Weights of a small GPT-style language model, trained from scratch on English Wikipedia: rotary positions, a variant of Adam for these matrices.
MLP neurons of a small language model. Each row is named by its layer, matrix (gate and up: input weights; down: output weights) and neuron, and shows model dimensions 0-127. Each number is 128 + 32 x the weight over its row's rms, rounded and kept within 0 to 255. Numbers have three digits each. A neuron's up and down rows have the sign that makes its largest values positive.
Before each neuron's rows is what it responds to, as a language model described it from the Wikipedia text at the highest values.

Description: Mid-word pieces and numbers
L9.gate307:085143148139154160126139067091131097124087158110101141087104114086158107135142133125141139111089105078108136123105141159131132147159102137142114092124097099100216070093129102113097150068165086103160136105107090145082101147111090123110109113144137130133107151105133143072104114164085103115147103152207116179066105131145074129186125087118063114102116086152105090151106204150075126137091
L9.up307:074100140147129081095142116126174084135176168136158118143148160175137089155145131099122156132105177140130181167148157114178120083167064113079154095166147102122122100143167087138145146120151080161128101106108104161158132113097086074117122103120158163169070083134141174052087077117144129104148089110180067107131129073155126120109125111120108121105068144148134159142131199152111152127078
L9.down307:138108111089141108135172143223208158197133167088113135111161116144133130126080127100141107172134133128119195136165140094141130165118122112163154125116149104142141111138094108101103143173140118129123150114129165164155123123164151130117154149152079189121173110103150212164095121040122120111092111084117129157092101127132133115096154139169130129125108166113130084080160136137143118101169

Description: Main verbs after subjects
L2.gate621:150133171112149185147151173109148132094151114181139103128117102157143135108137092116154139096047105148144123139165122053084144093229144131101191119137100129145130149143169134146113191161124084174093112091135159100102164113170165117179057105084152109133083187111085099150117085086153167101110111136111097068139136069107110110094153127120171150094151085092142118117108124060111149096103
L2.up621:120137146088149141138152189145143204158108053116159096081138082173192144117143059085117142122072114129129164166138154041150112139204202100123114082161059139148141147164137140114163176142121138110075144099124129144119118165188106087110119098153139116166113191094122133146091137129122211094152143128133101115150158121149112105098140151154146164052215093127149167125130184098120130106086
L2.down621:121177114063110103131181122209111155209142107136145088114103055145140157162110114141131115144100108243064136167143127067128114115101153097124137160127134153115154168144187157104122098144120139146111126113142139085065134112143167110106125133168134107188067094139108139130092133133107158081157109095142134145147126130118085128079155109120107110150111128152114127170118130124145169082099

Description: Pre-predicate function words
L9.gate204:099152099125084105138111155100115138157107106110148093138167101149111067130108110109129096091160160128157129186121206153125151176177112158095174111175093100098175131122154112119159114134119109152145156101119142176168067138076158085138162133097165127154165166117070123112120113120132112140101121127128104132073140134124102130192111135063072153106177180149148144154130114171112127193071
L9.up204:082114152131123127147113096111185170125111137141143109162132072144209173111065131085069166165199103117090153093112183107122122117123182150145168089202097100141075155140096138180130165110160118133085094096121120080149146147143131132146194137105169120124184178095165196116121123096163201149151126092128143236099148128108107190126189081153159119119114101143153102154159140170134138094125
L9.down204:099181128060160092139147122118110139160135128145158070153092122103141113094136142146119116135156140154176182176124145123101151155168076124151142184187092088195112144138099087179098173116119128166115126193179111106138121147117091139111105120151075110147095147150189127117123102140112152115114087064135174104103122120041117130122136086077085125122145164157082137133146111134123070167183

Description: Vertical/position word pieces
L2.gate372:120095134106063100074181110118150167125132139103097197143095125169139152130190110226121171138134173154139127142146197116169141122101144120114141122142083056069112054170155115193104139108140167130109166130127129103097126113107164141137152102096161208104155154131171125149194106151082108140151118070161106121141146089153107139134137156122091123108116097090152161131202175111119080141189
L2.up372:135093121163097107113160113145140092104172106097106129162084166064129167102078071169190098169106177112077133154178147149125081088086113055128136153130112136082105089143139146100093085087095086127167086129148085122145184110176180144135103061110135136107125161143094140120120070120099143187118120145122130102117141083111177156124122164179143134142124085152155130101083121112147124176145
L2.down372:148048083141073051126165173216089115125117086083152128166117135104126165123167097144113129147118153186133131137174153143109113109069110051107129162168133154074123092119118120134133089116096056174148097144113077174108179106158137100115106097100110128081107146124148129137145107112151117136108131136132102151131162120155134109155144155134126152115107124124139125115134126121100118152148

Description: Mid-word pieces, 'back'
L9.gate119:081087181201176138067135106082122156193131079138099104077104114110138114103146120229107168154121130102086131162203161109131151170103098155166096153121150101131129066169067104170139153104173149161131116166167158057109137165101116153144085156059194127130111126158123140170135123138104148133150120093117099156046124161149138117175145092165143125073145142099117140154125129157091166143129
L9.up119:142120162139141151100102132105149147151133127113113102135138149090106095117082048179080073148125073125108158147114144115077119130067118105116090171107159088101112114088101120117123099154125179159062183163117170126106118190166129184142155124133144052132133049160084156170121096052153151122081130114122114113203128180110124088115160157155180168107111167121131103074082080116158131160079
L9.down119:149087120137139144130146070135125159127141090115162133107103082071080052121186152124137131106143145130157148110150127107084094177081092117178154197133111113094125089171147117138155166192161166126202102110153108125131142158115138184150103146145139073084092055133109172176126176089124124159112185127107082142110088185114121095131207129135169164147079119198144126063141141176132124165095

Description: Name-initial word pieces
L5.gate75:077131111097161129134126113141170150105069096127126128061121139173137142090163086142165143147074129123079151150090137137148180130151124129093158165157141095124091086117137107155085194157110101086102142126157166101064092113067112176141198166168163129121137130118120076116157108213143179106129185120122129102206127053092071198132107084147087143096145151143121077140157180115080110166148
L5.up75:118137134077110168157172139139183103122153156097126167098132169144098117089173106111069145129157112157115131154140139086104168113139107070126153100138136161119097069094082070210104160141079124108132135096116110080132163096111168189151144153166138104160143113086108103103124072180104120099105167124160120137109139144136131139100120133189111089142111131120168089118110138097197145172126
L5.down75:115180186079135079198163153252112177076161161113085165127147157107064107110162142144051128116199157133162103189114138167078123114107139111162128119120154210105179160089076090156130119103128107136130123106084134122106142132111133137127098140115157114208134096113150190159184137159183098120127126130141110118109129130152187081073098132149131117129094116071163088118097145102100183134138

Description: Opening parenthesis or digit
L5.gate905:134105097131208098075148161103160172113109168127103203103111110146151110147102108127153089112094126121098138133080164151150129183145107083139113101138065124129112085089142174176114174138114077120116100098141153068132100165112134107151217162096109065135150213155104159072131116189157092163128067102172112147134139136149096171144109143126101097147157100096124076118107143149135118089091
L5.up905:171111119143197058095129191114116170118123141145083138079074137124157084171140143113057078116122157157174118153137161146131148142160113081191105113096051102121113108111134148161091099139058096101141097138083130144121085130130157109172183138091097111093089182104098095122143151208126094144138153058169063188151105135159113130136075166116102115145163170088119109124083135147170123126111
L5.down905:151116101138167053075132160255087147132162195146109110085107105093159153152143115090142151091135200255153154145083175140196156156144155090181117105103089158123103110122160095160155096185149089132161137194120142159126099070136137134177128150099119122122103165134153138153116130188105115107142126070159059199122125104154181124087141161091146074143130182070116083122087119146119119171173

Description: Mid-word fragments, often re
L2.gate899:103145147140153093130156159112089167043153071137134213063118122143154129154140069112092133133110142130126117069148125134116128144135100133107134112099087097136152152128068113191163139157165143143142103144135125088106148125095154144113155135072062144125126127127127133172141061075077096148128116104132130170103117121158122142107186105112113137140118144140138077094049108086117165172162
L2.up899:143124167136096088139061163096138199161160104096165155209151194166095122175169137173117112143164156180123103124142169146168084153112134176124148085114117153110156118158171128100188142141167145170195165132142126132154119128156126150111152126084154158119115091172105120115126104134129177155146157079066122136155127117172156127145173055093105084157102134071136156149188081142183097169224
L2.down899:097118066103065117064092115108130197149143161077130135192100180154110186164092168120096056152169116153130133178048093121149072160133131085113118129130147114119161148121119152138138157172178159153139139029138163088123139087143101111078167111114114148121066127133141106123130110137163204081153152177114104096114218096099118041143161129121120120182143137094130149102143141098170111124125

Description: Politician biography, office terms
L9.gate446:172115100155112132158113102073126127155083114150044179196068163101130153103147110136053123138117124092108102094098180149155086045079139081077130169122088086074158114137136204194117155105158153150124134168115097106174090161172076083110162211121109133125095108152125169107113152157129139134162127082147162140108093182055093094165107142169096173147172133145154074134089159131126134104078
L9.up446:191134141195125140151110102125204107119168138146104168216088117096105139076117120102091129115119109133118082075163100111070122083133130135137116116064153117103150164093136127139133103105108181135098127153153127138143107179161121090138148183190087131191111089141088140197112107097161131111122079151122133233137159182137096123080072161153158114154103135085166087090086124153112092091098
L9.down446:118161129165134112117164112137213127101085096103134151177111096114105055179126162107134098110089084117125121119147073192105138125131133185120124154085133081093124152170115161085129077159184171114086137111140139140157111115147129093109118084193152109157072103149055118115092128098080174130090122127120080090170122114177088184146105129069174125132050128131126098132049155144101127096161

Description: Numeric data structure ends
L9.gate877:083094100142111126116145093126160160144105144130175151146091123106086167150096141166231124064169032132105169120121141131191095124161149025109131145141109133110134132115122143106087172081102107115082156135092108133089097168082085110133136153063121103121167049096203168141093119167100134144175123093161137104085187082137136119127129078106134115068111092162175122080112172102146092183153
L9.up877:161124118160146093144111115152116142089179194138150151147130112097123176148151163096129092152126098129038115142126127168126161101144144068144071113115145160067170175156193139110139076066153109144120170141130106128134092136117126094115154174116056147085111151176134168071119141125155101111085128160092157129085140050167108112151127169070111152119106136155070134118172172143104128094175
L9.down877:135074078109121147086132152159126139119121155103106147201120144070080165143173092106165056147152142062151149073142141092127115148154124071088152129081099104170101075106158134116088196098083071186141151158128129175091091143100150138120082127104099097084128099083076204075131166140113127108151075111132129128137137106172124108160137069120182110139092128193082091152145144148096147143179

Description: Clause-linking conjunctions
L9.gate1011:148099204161113115107100157116130088169108117160115097120174140149163109121129079134133199123060130087062108149148110098116074076164158149092124113087140101187142138165138106152155164196113140140149107101151093156059148109112084095146104124128177158122175107127081124152173124151124170107144123085110054145168138065109086113115151133083162099086133082141138126152137139110200113065098
L9.up1011:122110099144129101147067172089178139094100131124107112110118139120072183128128109148144181124135114100110092151126122131099057216168138142061147088174076211129086180113155105089172129121079154080123117110075135099103144147094191125127132203075127075129180162185096129083139154134135107172146118111118105153078110146152063131178106154145154156133127143181111127130134121202126131118082
L9.down1011:043145140156139176120147152086093064141121153087148124099118135126198058094050178134101116097051166184146111085107080122124174101159116153123125144104141068193145076141131117158084116176112087138119151133111106194125188079084120058141108093145141171193131102083167143122090096138103140089110112199092073069168160134066122102090135103114160154092122132117136128121105138094153087098135

Description: Word-initial prefix fragments
L9.gate741:125160136172109086108058154077114144094137132109094089150155119162141164102126113136063082126103116113123156121111116134086125116089120086157174176091121087105145087096140133157172169110188131051118077125162141036136109134103102155114153125103152168133124170104162228158162117123094160179140146143142143114112138113077129147094160172178093127147127166141146121107137130168163130162156
L9.up741:098144123135108131128155081115161114153123123174133095110106076155113089093160090126153175150124136117136114154132120109117080076095078144111113095121082139231162129124123118125186112135154119186162095082169121098153191122100106149114197167136090077146151120094075109119197156109144180051157096109149108106108193099148158189096130109119155154122157075135052092123183163063087131117142
L9.down741:152113106106139150133186095137131138133109130129099085088075092160083128200133099160089166085087135151138123161114113145135172161107152133171190142155063142135119102123162084146135155107237163122149099148096138058136180096190133159142122129120038097093138105105176101145141170070143128125102078115149146065097128077161119173149096123078117142136128093143204107127147087136090161106150

Description: Predictable word-fragment continuations
L9.gate278:103069094108149123097145090113159149101118149131161161180137104117088172087131161169120110115150122100088120099128141106102132099117083118097088113095066115119134107137132103115124150172111107137062164119196199124083099155127185189147140152159188131111057182082136110129155140102164189146140184138134129144176084171122081135152152118121123097147180096144166155105131092135174121143096
L9.up278:143156101160088160140139163148123145105157127138187146106169119118134145143123095123112135112099167118127111158093162129143144112105097084118079131132133124143083154128100137115195084101162099110139111158172178101143177179162093147066100142133095108151183160161128126141101090085092117156137145106134162159087126062149117095139165194185082146170080139114093185145057111108087121136158
L9.down278:075148137093185130102154122109117104115125155112123192183095138068085140140155126169126068142080089166123131160147142161111124066106213127125130079119123124084144120146180167162127189186119105144100143144181174188049111099151099150130165108128161142122114065168154153135138111078154179121136152170143096100106137150101136127132135128130138156199147141107102129197153140175179156134122

Description: Fragments in data text
L9.gate715:064148143116173102106111103134157097125134118178173122106140094184121105078104131178126172104070193124087057126157060118146127122107109089126147129168097090091105112073109141068138159068112064139168157109166106140127141176127122166105071119145122084134123114181138103098118143104129122080113173150199131145117093144144142127165110160133068160143092086124103087191119122118154125144111
L9.up715:183085134138152132088100129129106102130140108093101129133112109082114099112090127119054138074172145155048135122135200115115082156131151101107114119164165126133132123121087119086139131143197064147115130138111090095137127115118141115082094111151161084126101096099106096135110166159116156092057066113104172138091130066103130125091136078119166086074201177183072104123145134106118155151144
L9.down715:176087129095124116108079164124091064099140098103186060211192037149093146121131097205129126128118127126093106085095140127198125118098118126080125157097164152115108118135149094132100164132132079162177131173125097129200095124129138153156148168126102137116125169098181105207102127150126104206140122169122165129130107169100159162090079114098149147153052140135170152146099148117113120169126

Description: Decimal point fractions
L2.gate515:128210083126087099122110136077196104129156100111129136151093061102129170173128094094179136166145149146143085131126120065139135088187174134094137130170116104089156143126093138117092159100118158142097137091159198117180123157113096155140142098190138090164177130153096105113195123194136112171103148157119215112134121104107089099096176152107069131122142074157122089135114064156125145124095
L2.up515:106163168158146161154125159101139165100189102111085153107033127087124161146135118122089042087112103122161172116105220117119162130151164106087131096144059092121097129114073159095104138157115076093095112085151131089128119126181147117133180040153102104143109177107107127112108107125158174162136122151105164111129125115140125073091106119159138139118181133131143111109167146143102141113098
L2.down515:135189121151108111131151144161195084098202114158143139139052127161101148142116114103127127128127100238134094173166146110139119096090142132158106092164099125147119153141062087102092148158091123152126129096167119062215079091109128163093148121142156077132187184133102111138138136131151106151126094173141201097138152120134158091088108144107118164160133128109139089126124097115149154100122

Description: Clause and sentence boundaries
L5.gate278:070112151120200104139132093087099130139165079173144124138143103104138099098167092159080143123061167116165117126072149121153123112101136114142129132133086149146151144114164112164165112114089089104116128078091136111132098114091180103144148140102080112100174129118112139168124128112097208104132128097112108099141121100128098122150092147092156213135115095133093109134085154186166099091151
L5.up278:127134168121162148138122105127126191095095188189174086170170168118157175124141029153107135124107202143141140188100109114159179122102170119075134132101082114159154114150096074143157136150129082145173054193081123094097223100120090142218156158090094124099108136119118136094162110111136144134085155101113086085157133127165160164112101054081169179105130061157155126159128130108141128108098
L5.down278:075117102166108169124114154207136120111157159113164179119091093156155124078117195067184095118079138200158158155111086112167133099122063153127094196143126146121149130113131105122091134110147109120116097059137116154054133098123086094110134110082168147161140133131126125115165046136113115103117147164127134138137158140117137150081139159154094121097163108102120117132138168166148169146164

Description: Post-hyphen capital letter
L2.gate671:167141138154099111171217159123158178091130146158133150162209162166136198116213097146128127137099137140103115153141168125185162110124178105121111190164117110161125080173099132148127087117155097121069142087109182129115101152187153058138180123125158137150138108111127048143139099103121203188108167099127123124107096128129101093181138120176122089094132102112164114174178156140165141093077
L2.up671:137084131095125090174097092128156155153135154160104181148124150143089021120134111149124125145077158134105167163156134070124198128129149112171122128115091065180106085122128130110136130152170137169097152068108111175135111163138094133105135150121164130140096202099121151139153122090199169191158121118073094152122104146088104107146147110141151093117200120107201184104136151167147115156146
L2.down671:138189117153101102182134139130122097132159184161155180151167201162147073110180070112141136140115151218145147149152149121103166136186150099136114176128109155167088072138139142149147104153148050139121174080204152118101120139118143075114123142117120138091110075089131123117112144080097174175103219144112126151103087177142107119176126132208118127140138080110151116146163143157122143158144

Description: Measurement conversions and table cells
L9.gate130:037094154122110150126141163088145124174089112157083085079125121149065134169144125156146143112089126116067106136089134118177123149139142141155118143101094138117145170175069117081131143155153127086190153093125136153155086143096140123134170106129166121147143127132044128140191097165157171163148111139192106100122108118122063154128095111067116135105097145128146162135098079138083088127101
L9.up130:080110132143143105131065134112178128164134207153125148132097161116107112107117130121136098164087103146115107167113128100141150177137136120129134179088148159095152128105128207144128144135118116063122119130114097126113131163099087143060200162110112145151194182074152140113176107182188139143124162150124097204134105155226150126115098118131149104092091132154109117063099112157126141100131
L9.down130:138103131069179146158144132116114109153185129119137090105141117152091115203137100111182188071111140136096167147149106162201134061165139155121107157136103050089133126206139078085067090146114069146153153156079138114141144126169117148122136096132163179210122128177081132194076102154074092153150105161170180146103165111129190163144130100101162061130092095143143115122133148144113111197175

Description: Mid-word subword pieces
L2.gate589:130148159060098160142082129111187101123096140151130146097085125129149148166169137066128156129092137127139089113096130077174178130142124065125135096155154126149127116151177125084149150159111082153134123088110163115151143133102089122096108115106098102167116134117122160112059097048197137103129117139132140135135063163127057145157196159054133155123172122121119124184157149089156127166098
L2.up589:094150141115152079112082147146135131170203091176119141130108096185122141150129094112124066118107122129150150075132166131097138136189137155084088132092129118145105117177137125067165086164194055157116155103115153169093168186128164162127111120114142120127178106121139147186096153123164122110086093104096130137146121143175058140081103170131181187106120137098151129214076162187126095096169
L2.down589:124099124110139096129141138223135157141096085151083136161132082141134092120128093042081109094101153152072126094121090097090121111108087110108138076198131148118082127111130170128119128057109170151205143118162154129126110140110155131111107172153187144154103168079147157132121104070113102105102148081124094129140092122163062128125080120113093131182167097122173071123084089108156138099124

Description: Number-plus-comma tokens
L5.gate406:140124164108202126123143086095114068118108109152061132122098130201042050108149079125085124127105176077095177087065198121195133086115124101134173101143068094171141140108113108100161206086184088125171119078089088116149138133122129088071181141103107154101092108178104153135126126127158164132107119149091135138118080158077163122167139064158154140099140144157125105153165166160104115151070
L5.up406:159107108092157167090123121112156076149114080135107111144126152136055063169141078079139123114138147125108131118115184066197112096137073115069165096161106070131086116058112042085188158105150083108107135115054106101180130074132127117176104138058146086129180152104155152152145183148168130122118107097093134186079094149106132158155115082156128161129114172210086090143179149167176164196143
L5.down406:145105110187103162061165166158142079081135110135130111103188159081094130165086045111163170080144155207124171146152161003185125170160135162076172107149159115116119138066082103128122114127088160149151148122099145158147179129142181139131119076105143134165156127146137096163176207142139126117128147116179110189141112156098093149127095093144120180114091175130124098156152127185139146159141

Description: Subject pronoun after intro
L5.gate358:137136121145108087128108091072122141123095120151102130159101123109140137120121116148130084127104106114061091112121116111048143139120098110086066173152169217119116108164156176143125191146159122082072145154202151153180095102158128139131187152145126120095149119139123078104068121164153220109089142112091175109150094170102117116148111140091134108094149087144164075148097142108088099138180
L5.up358:157185156146147097162127122117138147161095160128119126147114178154125105129159110152120129161090134090134138040143196113090187123100088170082098182098149120037181072141132189124099092090100125098117181188124107157181139146107046138137196071147126117101106109133128193102110113164179096146068154112093100140125144038122157073170078111130161145093136179138168140114172142065073173079140
L5.down358:144137195116104138134113110105114149151134157153171085093076125100085153099108091132114144128116135255125055103113143116099127111126146185107081142136147162078098144077164139113108153122119097113091107118098104133117137141104100118110135124113113098121084107089115078100059145117127138111144153117099150137117098110100091081124102059074106152121109186145162059159108170147101111113176

Description: Mid-number and mid-word fragments
L5.gate387:133131131165151101097165147105098134077153118144102126132181067148125077131118148166175073132095151072112129149131120127128124155186141124121135122146127107120097110081103180136095122137149135143135135104114147041078168171135059115122148130124127128047107163073124131089154082156178130073087060169082070140105155111086141107102122178073155101113157169196100111180234172171141129147111
L5.up387:128159097046113137156170143141185145113166124180092123126108100106085118102071125139171097131166127129079123085121082136125079119101127123120133129113159111140076122092093145093083096122091132110151172118101177060125167132144067165130118123194098065097118101129108050146131153108104155064110067196056092146112169166110100129121110139086132126150098150187110097209180127142125151128084
L5.down387:144095083090092120114139155192180147152098144119168161122124180046133171081165045095127139107137111131133129079122126109096155094102099128129148122125092085106145102109107077089115109132157113103169211138150139101193110123190119112159079100117083157139125061221135126147152199132080125115104150121115132136094134139180136118134116087139093109106101131177147122151147092141184132165092

Description: Two-digit number chunks
L2.gate288:128084186121111167156161099109120120106148097090061140160140163108138110111118144151171125156131164107173124084125149142111121103132148144128190123147120116100136097092151125084116170106163113149145205073081088180137108186111180188179151083179096156091063094077152138115176120099164137097161084115120098074086118119111053150193125110107170151148112048129143134092134116120114120118137
L2.up288:138125112122099095158171099131087132110089130128087115165122132085131113095082115090153120096147156158162176119100130149106089150152167173181133104094182141131144180111143160129098162069167161145177135106109082148062117169132197132122145085151099190148156075083103139110171112158157115059126091124151091120100164079114085251143100117102127093124126125109180124151190054064124122118117
L2.down288:155170134184106139177075125247130129136155116093118119148108142058176133056091104091130146088179155255160147173113085166167126158135186118172167077171132111135139121161159108119153135106158130128171133124145077148110151143179167090099117079127134115103161094091102123115205155098127057090100101107172158123108177072125123176128183128172124105139132129107069174150172081106124109157127

Description: List and date separators
L5.gate296:107113152099184197150119068145128129152108103198135110114077126150079096096174122172166084142149176125149133155123173145138155154197145150122184149149103089144134090135094131157158118128156126119151120100140123076089127170156161143134158155132145123122141114093120119119152096141157133171115142193143164130145135109085159127162151130122093136106213087160155088140162150181126155143120
L5.up296:104132121140147219186101090142142141063136139139138080123095200117107168110091095117151100161159149170104148124098138125147149089164106187135093169126166160127096151135143148108139115155119131148087137122118129084144187094120160166143158150140098106159159112086144107165150159108163159085126151113131174167140133120105157127089123109120118155113130129149139115154092130141142156125092
L5.down296:204082089178132111115138162126110106062193136068108154090150159133124152115060114100120175121146172077120158076151109115174163161100138129101067116109156143106154181147128142114134123118127106129137157112156102129111145106162079130129038132147097149124106141176154114159115150145140088130137151113073131122134137118157117156133116155121138149151103175186161140133070177132157208145153